config.toml
tie_word_embeddings = true
parallel_block = false
init_std_o = 0.00439
z_loss = 1e-05
train_tokens = 909300000
dataset = "wikipedia_en"
MLP neurons of a small language model. Each row is named by its layer, matrix (gate and up: input weights) and neuron, and shows model dimensions 80-175. Each number is 128 + 32 x the weight over its row's rms, rounded and kept within 0 to 255. A neuron's up and down rows have the sign that makes its largest values positive.
After each neuron's rows, "fires after" lists the tokens most often just before its 100 highest values on Wikipedia text that the model never trained on; "fires in" lists the words (lower case) most often at its 100 highest values on Wikipedia text that the model never trained on. A number after a token or word is its count.

L9.gate694 [116 144 109  89 153  80 156 141  58 121 135  89 122 121 159 150 120 137  68  48 137 115 127 134 172 116  71 173  75 167 178 101 144 168 144 122 105 158  78 102 104 173 121 100 138  93 113  75 122 118 105 145  77 154 136  98 119 136 133 122 114  76  63 142 152 121 142  80 125 145 130 138 146 131 130 131 105 161 218  85 188 192 202 151 137 122 168  88  98 102 117 156 134 127  84 152]
L9.up694 [124 129 159 130 190 123 134 122 126 110 165 137  77 170 104 114 136 107 119  69 128  65 128 143 172 126 116  96 102 147  67 130 157  56 146 142 126  53 116 123 162 123  90 124 121 148  70  78 134 124 134 119 135 100 104 151 147 148 189 138 161 169 136 136 165 110 107 127 151 118 108 133 109 156 170  87 115 103 134 121 181 122  93 162 138 187 122  62 100 102 131 125 112 130 112 133]
fires after: "r" 16, "d" 9, " Gr" 8, "e" 7, " J" 5, " R" 5
fires in: "rururddrdrdrdurdrdrdurdrdrddrururddrdrdrd" 12, "udduuddurdurdurudddudduruddduddurudduuddduddd" 10, "rrurddrdrrurdudurrrrddrduuddrdu" 8, "grumman" 8, "leseurre" 6, "gourdou" 6

L2.gate107 [ 34  93 134 129 126 121 148 172 109 128 133 136 151 150  94 132 167 148  74 129 112 116  59 102 154 100 157  89 100 120 102 130  87 114 128  77 121 111 141 135 118 103  99 103 103  61 166 115 101 184 119 153 156 178  84  69 160 178 118 148 105 151 112 133 119 138 114 126 138 113  76 131 165 165 148 198 148 154 115 121 135 158 135 171 146  62 129 126 201 167 122 128 213 163 125 149]
L2.up107 [110  78 150 119 143 164 149 147 144  83 130  80 123 108 135 185 142 198 181 155 147 120 174 168 148 105 161 156  68 173  90 139 109  58 159 107  95 142 150 109  83 147 148 107 161  96 104  80 115 107 167 152 154 114 120  56 135 102 139 117 162 122 136 154 149 123  89 123  97 121 120 148 156 170 120 112 150 118 170 143 119 132 174 107  75 147 130 146 141 158 139 132 139  87 109 172]
fires after: "." 83
fires in: "in" 84

L6.gate623 [145 123 130  88 124 150 158 114 137  89  64 163 162 135 156  78  78 116 144 101 153 154 130  59 161 138 148 161 125  79  97 141  33 178 141 209 161 142  86 136 152  95 139 101  85 172 136 141 109 136 107 172 116 140 156 147 147 104 138 165 102 132 161 153 144  92 171 104 138 132 100 105 132  62 121 117 128 184 159 171 128 173  59 124 142 140  80  65 151 188  79  83 149 134 149 151]
L6.up623 [153 183  90 118 155 138 132 113 178 127 107 129 109 135 153  81 124 115 176 132 178 136 121 131 191 116  98 152  97  82 131  92 117 107 156 107 135 136 150 145 167 127 142  97 156 101 140 185  89 115  92  82  60 125  64 128 204 133 102 162  88 109 113 180  65 137 115 132 155 153 205 113 137 112  87 111 114 135 119  89 220  96 215 126 103 128 139 130 135 154 135 116 106 147 108 165]
fires after: " m" 14, "ver" 12, " f" 9, "ar" 9, "ip" 6, " th" 6
fires in: "many" 19, "several" 14, "two" 14, "of" 8, "five" 7, "various" 7

L5.gate765 [175  92 145  95 109 152  82  79 135 159 155 132 129  99 155 170 104 128 126 176 149 105 119 121 162 142 128  99 170 156  86 133 133 169 115  94 115 110 101  54 110 117 132  82  93 133  81 120 116 110  81 140  85 133 116 125  61 110 140 153 111  98 147 106  49 157  74 101 117 160 141 134 124  91 127 117 182 109  95 150 134 161 138 112  83 141 141  80 101  78 209 109 135 105 126  97]
L5.up765 [119 134 145 125  78 183 128 129 130 142 121  85 114 160 179  97  98  89  98 100  77 168 122 125 151 173 144 127 148 123 104 149 100 107 156 113  88 121 190 140 118 147 168  59 159  90 152  97 110  66 128  99 128  85 147 116 134 110 131 211 139 126 134 178 138 150 188 190 139  81 107 114 158 149 111 134 140 156  80 110 149 172 142 198  95 177 164 117 150 113  95  86  36 174 145  71]
fires after: " (" 17, " be" 16, " includ" 12, " was" 10, " is" 10, " were" 4
fires in: "also" 16, "being" 15, "not" 14, "in" 11, "include" 5

L12.gate284 [ 95 130 110  77 132 156 123 175 116  97 147  93 138 119 150  79 155 171 122 118 179 115 122 114 160 111  63 140 117  89 162 113 100 123 164 161 155 125  89 142 128 109 102  87  91 175 119 108 110 125 108 110 116 131 108 126 140 201 123 130 150 133 127 130 175  99 165 100 192 131 134 144 146 100 127  35  99  70 120  58  87 134 190 108 167 136 158  76 156 140 167  93 163 149 163 102]
L12.up284 [103 158 143 190  86 148 151 164 136 141 172 127 171 133 151 169 182 146 129  95  96 130 115 110 111 139 173 119 133 131 131 117 102 120 150 143 108 112  60 150 127 158 166 105 176 116 124 152  88  83 138 137 192 196 107  63  91 171 159 150 164  65 149 192 159 139 122 136 127 137  96 143  96 134 147 164 115 104 100 107 110 152 108 107 195 140  33  94 157 117 136 116 128 129 121 123]
fires after: " |" 62, ";" 9, ":" 5, " May" 4
fires in: "2" 54, "28" 14, "27" 10, "26" 8, "29" 5

L9.gate834 [ 56 107 138  70 141 148 156 147  51 114 117 106  98 190 103 108  98 154 118  93  94  92 131 166 115 147 126 140 110 131 143 115 105 131 134  59 166 110 158 146 119 131 108  98  90 125 134 106  79 122 178 105  87 125 174 117 103  96 110 119 109 135 144  45 119 151 147  77 117  76 173 158 157 126  65 152 175  76  93 116 109 139 140 102 143  98  87 149  71 103 121 114 140 179 114 189]
L9.up834 [ 80  83  77 157 183 149 104  90 170 206 171 145 103 151 169 166 106 171 156 177 158  97 124 143 169 149 153 202 115 114 140 134 143 125  89 121 103 137 152 144  97 120  87  97 147 140 119 143  62 142 128 125  82 117 114  74 150  72  87 126 110 102 132 125 158  68 107 145  81 114 128 152 109  81  70  91 156 152 199 137 105 102 106 118 136 114 106 127 131 120 158  72 172 130  88 132]
fires after: "," 18, " " 10, "ed" 9, " l" 9, "l" 8
fires in: "and" 45, "or" 6

L3.gate788 [123 170 125 115 149 120  83 170  99 147  81 128 112 114  98 164 154 102 158 153 186 184 122 143 131 104 160 187 146 103 119 147 129 136 140 127 131  76  80 115 135 124 164 118 137 125 218 101 102 175 108  60 121 158 114 103 129  98  92  99 169 158 119 143 125 161  93 111 117 121 130 156 149 161  92  84 148 159 179 147 120 151 141  74 117 110  76 168 141  99 129 151  83  91  70  91]
L3.up788 [ 76 102 170 107 106 187 104 143 102 179  35  77 118 118 103 140  95 215 161 117 138 213  91 129 164  95 136 135 102 141 140 150 132 124 176 133  67 120 165 160 160 122 131 140 137  98 137 146 123 156 120 131 131 156  92 122 123 122 146 131 136 226 132 154 170 124 125 117 126 104 179 135 117 101 160  87 112  53 133 124 168  96 123 136 100  98 100  86 103 145 132 133 108 102 148 140]
fires after: "." 48, "\n" 12, "|" 7, " 201" 5, " October" 4
fires in: "in" 58, "2010" 8, "2006" 4, "2004" 4

L2.gate17 [133 142 138 171 139 155 109 155 108 154 116 142 170 178 145 174 142 127 163 163 112 139 138 100 176 117 126 139 119 130 157 111 108  52 103 101  98 149 136 124 110 109 126 113 118 106 156 117  82 159 124 128 149 164  82 185 157 137 113 139 178 108 205  82 139 170 173 121 117 137  74 138  58 137  88 125 121 132  83 168 156 145 118 132 184  94 143 116 155 135  94 132 157 105 116 106]
L2.up17 [110 103 156  98 100 109  90  37 166  94 108  77 130  71 124  33 107 173 136 129 166 134 141 102 125 162  98 147 121 108 165 118 100 175 116 179 140 137 149  79 153 121 111 141  83 111 137 168  85 113  81 156 150 144 138 107  86 133 143 195  51 200 107 180 122 119  71 153 126 148 165 127 219  93 145 106 154 107 140 111 126 158  48  89 145 162 128 156 148 110 139 173 108 138 138 178]
fires after: " 200" 42, " 202" 17, " 201" 16, " 198" 6, "7" 5, " 197" 4
fires in: "2004" 16, "2006" 12, "2003" 10, "2022" 8, "2014" 7, "2023" 6

L5.gate43 [140 160 172 133 129 111 130 143  99  95 144 121  88  58 120 141 120 102 180 167 123 139 161 138  85  89 128 191 177 142 130 120 119 167  86 168 149 141  82 149 108 114 161 193 166  72 113 124 156 146 148 131 134 114 140 123 163 157  98 128 112  89  84 147  75 117 172 115 142  92 195 131 156 114 124  92 161 123 186  90 163 100 116 121  86 168  61 172  72 131 125 127 129 188 142 102]
L5.up43 [ 64  92 153 178  76 147 128  89 163  96 125 109 133  92 187  94 146 140 126  66 111  48 139 150  83 168 129 112 185 147  44 142 136 131 127  42 151 121 133 120 112 134 148 160  98  85 159 179 139 131 127 121  88 171 155 105  84 106 208  88 135 103 122 102 122 146 142 128 142 123 111 114 130 182  71 132 129 145  86 157 141 142 111  42  97 121 112 130 129  68 169 149 116  63 107 121]
fires after: " p" 38, " v" 12, " f" 9, " F" 8, " d" 8, " o" 7
fires in: "point" 12, "points" 10, "vocals" 10, "published" 7, "different" 7, "front" 6

L3.gate433 [140 125 162 154 146 170  85 121 147 168  89 147 111 130 164  93 173 101 142 100 134  71  95 113 171 143 139 153  87 149 152 134 141 153 152 165 168 164 146 157 121 121 151  90 125  85 123 150 142 128 162 121 180 139 103 111 134 156 119  89 174  94 190  64 105 168  83  66  77 136 167 135 114 130 161 137 197 140  91 202 146 134  93 147 147 142 111 154 150 118  92 137  91 105 100 107]
L3.up433 [ 98 176 153 157 163 157 109 175 138 118 106 123 157 196 158 130  83 136 116  98 153  88 137 107 167 172 144 147 125 148  72 131 123  88 147 125 153 145 126 164  93 152 125 169 118  79 151  69 103 145 141 102 183 133 111 138  91 109  77 156 196  76 142 108 105 158  94 133 106 138 104  87 136  77 160 131 185 172  72 136 189 129  82 161 147 128 112  85 123 162  71 152 112  98 177 113]
fires after: " be" 22, " m" 17, " st" 15, " w" 9, "g" 4
fires in: "during" 29, "began" 22, "started" 12, "mi" 6

L3.gate178 [139 120 128  79 111 150 110 110 118  75 138 112 160 121  61 120 165 131 112  59 121  98  54 104 127   9 188 133  89  30 132 128 146 148 144 114 134 182 118 137 181 183  96 135 109 137 208  56 115  97 129 119 147  94 140  75 159 172 105 129  93 155  81 119 160 124 122 161 169 169 139 116 140 100  74  91 167 178 175 135 104 148 113  94 129  91 153  69 140 114 132 180 110  99 138 183]
L3.up178 [153 114 110  98  69 165 143  85 133  67 133 158 143  99 108 157 158 166 132  80 121 187 145 137 140 205 147 120 126 124 128  92 132 109 131 121 106  58 163 125 181 193 105  99  72 120 101 102  98 222 103 145 136 194  58  95 160 137 100 109 196  96 168 170 127  99 114 175 155  80 102 128 133 153 113 189 125 112 141 174 148 129 132 100 121 126 114 149  92 192 128 137 107 107 112 126]
fires after: "." 40, "ess" 13, " D" 4
fires in: "it" 21, "he" 17, "professional" 10, "form" 5, "company" 5, "comedy" 4

L2.gate199 [126 112 119 129 112 117  60 141 116 124 163  84 143 121 185 106 187 184 152 122 155  96 158 143 157 121 104 106 112 146 169 143 101 130 122 140 180 180 112 155 119 100  80 104 101 162 186 185  75 141 115 161 160 137  77 140 127 129 109 176 110 116  55 158 138 136 190 119 121 165  96 157 137 138  79  92  93  52 137 159  55 109 136 143 114 163  67 109 191 143 124 134 109 131 125  97]
L2.up199 [164 164 161 159  88 103 177 220 173 177 124 117 167 128 100 167 103 112 164  64 195 126  50 104 123 128  98 137 106 122 153  99 118 156 146  69 141  56 115 131  98 134 192 132 104 150 121 124 115  53 133 101  89 119  46 137 162  99 141 152 163 138 111  93 116 110  86 168 106 123  56 149 143 144  78 101 126  33 177 140  82 107 172 161 180 127 117 132 111 101 157  92 129 153 150 127]
fires after: " |" 83, ";" 15
fires in: "2" 64, "27" 12, "28" 11, "26" 5

L3.gate813 [147 124 161 120 127  81 194 139 124 108 152 102  99 154 146 123 146 101 120 108 169  63 158 136 120  81  44  58 107  93 160 112 122 177 136  95  96  93  84 132 166 153 103 140 179 113 128 173 108 142  87 160 180 130  82 150 147 108 135 153 134 103  92 128 200 165 143 101 120 133 140 100 146 130  93 107 136  80 163 133 147 170 189 182 147 106 160  98 162 147 163 159 104 132  79  98]
L3.up813 [163 152 107 122 117 165 115 105 100 113 139  93 155 123 112 116 118 164 154 122 174 110 173 156 180 142 131  99 156  90 130 130  79 133 157  56 112 110 158 167 131 121 113 110 100  66 143 119  89 128  72 132 118  84 146 116  87 137 150 131 110  56  90 104 139 144 136 129 148 189 180 160  89 196 107 120 184 145 120 152  63 124 110 122 125  53 106  87 150  97 136 115 145 140 110 130]
fires after: " |" 30, " or" 18, "f" 9, "le" 9, ";" 9, "t" 5
fires in: "2" 25, "original" 11, "28" 6, "26" 6, "letter" 4

L5.gate73 [154 151 112 151 178 151  97 180 153 129  96  91 173 152 108 133  89 172 133 176 157  63 131  97 100  91 117 152 129 126 119  85 171 166  68  86 115 198 136  74 100 147 146 142 126 113 121 137 124 167 153 149 174 108  99  51 105 121  65 158 115 114 159 160  87 122  42  74 128 125 101 113  95 117 147 195 151 105 100  89  89 108 183 164  89  90  95 139 165 143 157  76 111  86  64  75]
L5.up73 [138 150 105 130 147 134 177 167  81 111 134  66 171 122 129  97  91  63 119 132 118  82 146  69 136 138 135 134 169  78  69  89 117 186  90 131 108 116 123  33 136 152 151 165 147  79 103 131 132 124 124  63  90 119 169 116  99  64 125 143 119 109 110 154 146 140 118  97 163 155 116 118  86 210 150 133  83  82 142 121 159 122 157 161 128 119 104 102 146 207 139 151 110 119 152 129]
fires after: "j" 20, " al" 19, " s" 18, "ov" 9, " b" 9
fires in: "series" 20, "project" 18, "album" 17, "book" 9, "film" 8, "movie" 7

L11.gate406 [122 153 127 104 101 159 164 123 100 118 117  96  97 177 116 109  53 107 172 138 124 142 128 144  75 123 128 171 121  99 106  88  82 160  86  76 152  95  77 145 154 109 132 120 101 187 137 127  58 139  80 146 166 108  90 125  86  95 124 133  87 157 131  88 107 152 166 158 153 199 139 142 111  72  82 132 155 117 116 140 153 101 148 101 106 150 139 113 140 109 133  80  53 131 130 104]
L11.up406 [167 154 143 102 107 146  91  90 154 108 125 123 133 113 131 159 100 113 149 142 119  42 124  67 102  56  96 148 140 150 151 201 151 146 112 123 164 168  81  97 157 170  89 137  95 117  92 102 178 164 167 124  84 113 123  99 124 113 140 136 160 122 106 146  77 116 118  63 142 160 131 132  95 110  52 107 126 114 144 134  79  91 138  77 191 110 168 158 104 103  85 101 145 169 171 129]
fires after: "," 54, "es" 6, "s" 4
fires in: "and" 92, "or" 5

L2.gate276 [124 178 127 149 111 131  91 106 190 105 116 148 139 139 182 104 139 160 117 166 248 105 162 108 113 103 174 107 141 112  84 186 117 131 117 115 158 108  96  91 116 121 103 123 142 111 116 112 122 109 120  40 179 123  89 158 165 143 113 162 114 157 149 135 115 244  82 178 113  89 126 114  57 136 129 145 133 115 153 146 146  88  72 138 124 130 165 140 111 134 129 118 105 141 130  83]
L2.up276 [110 131 160  94 131 136 137 158 119 149 152 112  96 115 153 163 104  87 117 120 107 233  87 101 128  49 147 141  64 114  45 122 120  62 166 135 138 141 126 118 115 162 129  82 144 158 143  94 171  84 105 141 155 122 125 102  95 187 151 125 145 120  89  94  71 139 184 145 120 171 125 161 122 109 159 182 139  82 145  80 139 134 138  89  83 180  96 104 113 118 134 123 130 157 122 146]
fires after: " 200" 21, " 20" 11, " 201" 10, "," 9, "2" 4, " 196" 4
fires in: "but" 22, "2009" 20, "2020" 11, "2019" 10, "1969" 5, "1989" 4

L3.gate428 [123 178 149 117 131 116 146 164 136  81  90  39 117 157 139 164 171 119 100 113 148 152 151 108 150 169 132 103 147 132 150  98  50 153 101 121 113  83 124 138 101 135  87 135 104 172 118  79  74 155 121 213 113 131 104 150 110 112 160 113  98 142 163 194 111  86  87 132 146 143 120 125 157  86 118 125 141 122 155 151 146 116 163  88 131 179  39 107 147 199  67 172 138 201 112 188]
L3.up428 [ 98 123 138 161 133 143 246 121 184 100 124  95 146 159 144 220 164  96  91  96 146 173 135 110 171 145  48  85 103  53 151 153  83 127 162  57 105 173  98 132  81 110  96 132 118 112  80  73 159  79 122 110 120  73  53 121  98 100 107 146 158 101 131 110 111  97 127 134 169 178 134 190 152 165 116  62 100 101 166 129 109  61 135 156 153 174 159 153 102 124 121 117 127 120 139  96]
fires after: "." 82, " Y" 5, " that" 5
fires in: "the" 73, "there" 7, "they" 6, "these" 4

L6.gate770 [186  90 117 106 100 123 123 182 168 153 111 136 138 181 129 109  85 148  91 159 125 115 131 135 116  76 141 150 133 100 122  42 130 113 127 127 130 115  84  64 137 121 111 121 104 142  93 117 149 147 127 162 112 185 192  77 110 142 171 190  83 151 169 177  84 124 185  90  74 154 159 139 112 119 170 106 136 146 114 147  71 108 188  68 142 123 145 138  99 128 180 189  59 107 108  79]
L6.up770 [127  91 152 103 134 125 160 146 115  78 140 103  74 111 162 142  87 137 123 144 133  84 111 114  83 127 141 124 186 106 143  69 144 110 133 154 138  98 141  89 150 105  98 168 103 101 107 103 142 119  96 146 106 183 148 122 132 190 141 195 171 154 181 147 121  92 126 127 141 113 126 147  34  96 112 185 133 160 139 100 139 123 105 141 121 129 180 102 118 134 124 152 116 125  54 170]
fires after: " al" 27, "ov" 10, " rele" 6, "ent" 5, "bum" 5
fires in: "album" 22, "albums" 12, "released" 9, "movie" 6, "film" 6

L2.gate356 [141 218 110 147  93 117 189 121 152 166 102 176 127 157 107 100 126 137 133  71 172 169 106 162  84 113  85 163 122 168  86 122 147 155 136  87  82 134 219 115  98 151 133 114 118  91  89  84 180 177 118  62 175 151 136 120 110 145 115 125 136 156  66 161  99 142 163 169 137 119 191 139 136  70  95 100 132  94 150 119 196 125 122 101 105 146 125 110 169 173 150 129 165 188  81 130]
L2.up356 [122 167 112 136 125 136 117 126 126 155  93 188  90 134 119 157 100 132 169 144 140  70 106 144 102  87  83 108  99 166  87 147 101 127 175 100 140  97 124  50 108  93 128 146 159 125 125 134 114 163 135 142 163 163 119  95 143 123 136 186  79 147  84 157 102 123  31 134 155 134 117 122 165 133 115 126  80 116 157 118 161 176  75  76 100 115 141  80 142 156 129 117 197 109  71 121]
fires after: " 200" 29, " 201" 24, " 199" 11, " 198" 8, " 197" 6, " 196" 6
fires in: "2005" 16, "2011" 16, "2001" 11, "2015" 8, "1985" 6, "1995" 6

L6.gate698 [139  87  80 137 112 158 124 186  79  71 116 127  84 120 118  89  92 166 128  93  80  55 163 140 193 150 144 133  78 123  78 134 130 108  80  81 121 153 134  86 100 151 161  97 126 163 107 132 131 150 129 123 169 121  75 116 201 186 129 135 199 131 106 121  81 107 112 152  76 187 110 139 154 189 118 108 105 131 124 109 143 163 121 149 212 137 136 186 125 157  97 159 127 167 178 104]
L6.up698 [109 138 103 115 125 128 104 137 117 197 102  88 166 117  88 137 152  84  80 125  88 133 136 146 209 145 117 111 154 180 123 172 139 115  80 131 145 115 101 210 144  76  95 105 128  49 150 109  86  84 187 108 161 166 127 136  92 146  80 117 116  26 155  99 141 150 186  90 208 131 177 155 106 111 125 147  75 115 126  97 125  48 121 107 133 157 160  81 119 104 159 122 101 112 143 159]
fires after: " be" 22, " m" 12, "in" 7, " to" 7, "art" 7, "ak" 6
fires in: "began" 22, "made" 9, "took" 7, "finished" 6, "making" 6, "during" 5

L2.gate280 [129 130 129  95 117 127 122 125 158 154  90 127 100  88  60 161 165  95 154 143 158 167 137 193 169 111 168 156 114 150  95 126 140  79  79 155 125  92 161 120 138  97 197 137  63 156 114 134 116 118 166 109 173 169 200 104 151 101  93 126 111 114 123 135 127 180 149 160 114 119  94 104  85 159 162 149 126  98 100  70 211 125 106  83  86 150 141 117 135  94 128 151 139 149 164 165]
L2.up280 [137 120 180 203 205 118 156 118 151 151 145 153  89 179 173 132 137 147 205 146 162 142 143 128 147  91 139 133 118 121 119  61 182 102 124 156  76  90 149  38 102 133 172  43  91 142 177 101 163 164 118 117 162  87 132 173  75 103 140 160 120 176 118 152 123  95 139  97 169 151 121  42 170 170 169 131 145 113 128 156 119 134  85 149 144 126  88  87 150  52 132  72 187  96 177 184]
fires after: " 200" 27, " 198" 17, "20" 10, " 201" 10, " 199" 7, " 202" 7
fires in: "2009" 17, "1989" 9, "2019" 8, "2025" 7, "2006" 6, "1986" 5

L5.gate381 [148 135 130 135  95 106 125 163 155 127 136 164 112 112  87 147 126 169 142 105 136 117 122 126  31 130 133 118 167 136 106 102 148 145 109  95  94 151 130 149  96  63 148 137 129 126 129 134 133 152 118 165 165 138 148 136  89 138 109 115 114 134 163 136  76 117 126 110 113 254 135 155 143 128 103 122 143 143 134 134 220  95  68 156 123 117 125 135 142 111 131 145 210 151 135 151]
L5.up381 [114 125 134  59  81 183 133 158  94 114 184  52 116  70 109 125 131  73 117 131 144 116 133 126 145 129 126  89 119 110 110 132 145 143 183 146 107 154 129 142  95 142 126 159 135 190 140  89 114 172 151 173 150 133 154  87  91  81 101 132 107 177 127 167  87 180  99 169 166  28  76 182 170 185 172 136 174 121 129 105 147 165  82 182 114 123 116 106 146  94 122 186 156  61 154 180]
fires after: "." 82, "," 5, "A" 4
fires in: "in" 48, "at" 7, "also" 6, "although" 5

L11.gate553 [197 116 144  90 161 109 148 114 152  91 126 165 129  91  93 105 180 166 104 142 143 113 157  94  80 145 128 114 112  86 112 153 173 184 151 105 112 138 167  90 122  70 114 161  86  29 132 149 136 137 147 200 147 123 107 133 109 122 165 110 167 156 117 171 175 104  79 147 134 102 130 131 155 141  66 158 135 119 144  96  76 146 176 128 118 148 116 141 142 150 148 147 139  91  80  84]
L11.up553 [ 88  99 151 121  91 150 115 153 118 113 150 128 159 129 107 131 159 195 147 184  92 128 133  44 162 167  89 180 155 102 171 181 125 179 158 156 164 161 182 135 126  75 165  61 117 173 123 162  99 101 118 122 164  93 137 108  91 102 136 139 130  96 143 126  90  92  61 144 165 131 127 164 114 120  70 125 148 115 123 123 124 118 171 105 179  98 189 175 106 178 130 126 130 103  84  95]
fires after: " s" 30, " an" 17, "ver" 10, "ollow" 9, "t" 8, " f" 4
fires in: "such" 15, "any" 14, "following" 9, "same" 9, "some" 6, "every" 6

L2.gate799 [157 157 100  99  63 109 130 134 108 130 127 133 124 101 122 189 209 160  76 123 124 129 166 117 122 176 139 130 138 129 110 134 145 131 168 104 116 199  78 150 105 128 105 133  64 132 161 120 135  64 119 129  88  79  93 110 154  93 119 147 147 101 160  52  72 143 107 144 110 142 150  99 159  81  85 136 159 108 134 125  89 100 102 141 120 160 170 176 188 118 138 162 168 141 150 127]
L2.up799 [118  65 171 125 135 133 176 136 135  97 137 191 111 138 130 122  99 146 123 152 169 179  99  98 112 181 173  85 126 140 198  92 119 139 154  92 154 119 117 164 144  79  65 120  62  55 178 122 132 117 160 124 169 119 154 148 151 184  93  97  92 116  82 151 132 120 138 152 205  83 115 155 107 144 152 183 120  88 125 167 157  90 114  74 129 125 145 179 127  64 146 127 157 149 120  79]
fires after: " F" 25, " Y" 20, " f" 5, " the" 4, "ision" 4
fires in: "film" 37, "york" 20, "co" 8, "fiction" 7, "films" 6

L11.gate576 [134 134 163 100 161 164  98 121 112 103 104  50 106  77 117 137 158 143 110 148 145  72 108 164 102 132  81 129  92 143 109 117 112 206  86 155 153 136  97 118 130 138  83 157 177 166 131 118  96  96 150 122 119 116 116 134 132 150 168 156 169  77 165 193  49 117 118  94 151 111 103 117 101 145 180 183 162 137  88  79  92  74 158 139 127 125 146  86 151 135 112 127  82 134 105 124]
L11.up576 [149 148 177 122 116 144 162 110 110 160 119 150 151 163 142  55 164 181 113 144 135 140  94 145 136 166 190 105 109  86 102 123  92 152  53 102 128 168  68 149 166 114  96 139 129 117 116 103 107 113  93 148 181 114 120 137 142 124 125 108 131 125 192 117 100  48 124 158 105 108 135 131 134 140 138 143 113 121  85  91  96 135 142 116 124 183 119 129 101  92 169  92  55  75  90 160]
fires after: "\n" 16, "," 15, "." 13, " is" 6, " that" 4
fires in: "the" 38, "a" 21, "all" 18

L3.gate517 [109 114 112 149  92 115 133 164  74  88 126 125 205  49 146 104 130 100 124 175 113 142  94  92  93 131 104 144 151 153 151 121  90 100 173 185 103 150 187 132 104 126 119 139  57  96 183 138 129  98  94 100 112 106 127 110 154 128 139  95 178 140 148 115  82  84  99 133 161 129 117 147 115 169  75 149 115 164 165 146  87 103  95  62 150 115  90  98 112 189 131 173 165 176 140  49]
L3.up517 [122 120 114  91 123 130 132 131 135 121 104 128 132 128 168 168 125 175 160 147 146 119 125 107 152 113 151  88 213 155 183 123 134 121 122 118 131 121 113 106 115 200 145 116 158  40 155  72 110  91 138 116  89  94 178  99 142 139 155 111 139 112 151  71 134 157  66 142 153 175 125 175 181 164 179 137  96 147 157 126 154 104 125  86 102 102 124 169 148 141 181 166 122  62 119 149]
fires after: " o" 28, " F" 24, " T" 11, "f" 5, "ision" 4
fires in: "film" 36, "tv" 8, "open" 7, "opened" 7, "films" 6, "owned" 5

L3.gate587 [ 96 171 142 103 122  98 114 168  89 122 142 142  83 138 196 158 128 159 135  30 142 167  90 124 159 106  63 105 157 110 120 175 175  91 194 111 148 117  98 144 113 170 126 150 168 203 164 138  31 183 155 160 180 151 107 157 116 105 117 108 136 148 104 134 128 145 147 132  54 108 123 127 165 125 117  99 133  84 160 147 149 176 140 166 129 102 114 110 109 165 156 117 177 167 117 134]
L3.up587 [111 115 148  87 150 137 159 170 198  77 135 124 101 185 123 158 117 123 102  93 131 156 119 127  85  98 182 104 121  84 104 184 174 114 121 127 142  75 100 145 120 123 161  80 126 123 134 164 120 131 145  76 108 135 153 105 150 128 159 137  88 101 138 151 100 140 157  87  79  80  97 157  96 127  99  93 141 118 167 203 111 105 124 146 146  67 119 112  82 140 196 128 100 142  93  74]
fires after: " |" 65, " 19" 9, " 199" 5
fires in: "2" 55, "28" 9, "26" 6, "1992" 5, "1921" 5

L12.gate210 [141  88 144 118 159 124 140 128 138 164  80 133 103 166 176 103 170 178 114 154 113 154 184 138  99 140 112 108 132 198 119 129 113 179  79  84  86 139 135  70 111 123  94 201  72 120 141 119  82 146  67 128 139  59  90 110 151 198 163 156 185 147 137 100 107  81 113 103 116 169 131 124 125  74 158 128 121  78 142 134 104  88 145 142 106  96  71 154 155 144 186 168 112 127 102 178]
L12.up210 [122  88 128 106 109 152 108 115 143 128 118 131 130  99 154  67 115 207 157  45 115 131  98 139 125 118 127 122 102 117 184 125 117 122  49 145 129  68 137 112 196 158 112 140 130 140 140 137 158 122 149  62 171 180  85 151  86 119 133 135 139 120 128 111  59 115  69  91  94 133 119 177 104 164 115 168 129 169 152 157 156 122 174 136 141 165 116 116 145 126  95 140 111  98 130 165]
fires after: "\n" 20, "," 16, "." 11, " and" 11, " of" 7, "-" 4
fires in: "the" 82, "theatre" 4, "then" 4

L9.gate470 [128 166 170 160 125 207 143 165  95 114  97 139 101 184 148  80 147 165 148 137 173  94 135 159 172  67  99 146 110 150 163 109 116 184 141 123 172 132 108 156 128 145 105 102  64 165 120 122 119 136 118 115 137 127 130 104 120 103 111 145 150 131 117 146 127  90 153 154 166  39 102 110 134  91  77 165 112 132  81 151 154 159 156 129 172 145 113  98 121 186  62 123  98 120  77 100]
L9.up470 [139  90 164 163 131 138 157 178 128  93 143 112 141 178  56 122 160 118  99 167 122  93  79 131  64 117  91 212 152  86 127  64 101 168  86 156 137 118 158 128 166 109 141  98 164 201 164 118 150  55 133 153 156 147 100 138 159 138  68  94  54 169 167 147 129  79 150 143 106 104 143 125 107 125  35 124 119 154 119  84 143  76 173 163  78 103 129 120 141 149 137 157 147 148 129 100]
fires after: " f" 14, " th" 12, " c" 10, "ver" 8, "ar" 7, " s" 6
fires in: "two" 14, "four" 13, "three" 12, "several" 10, "court" 8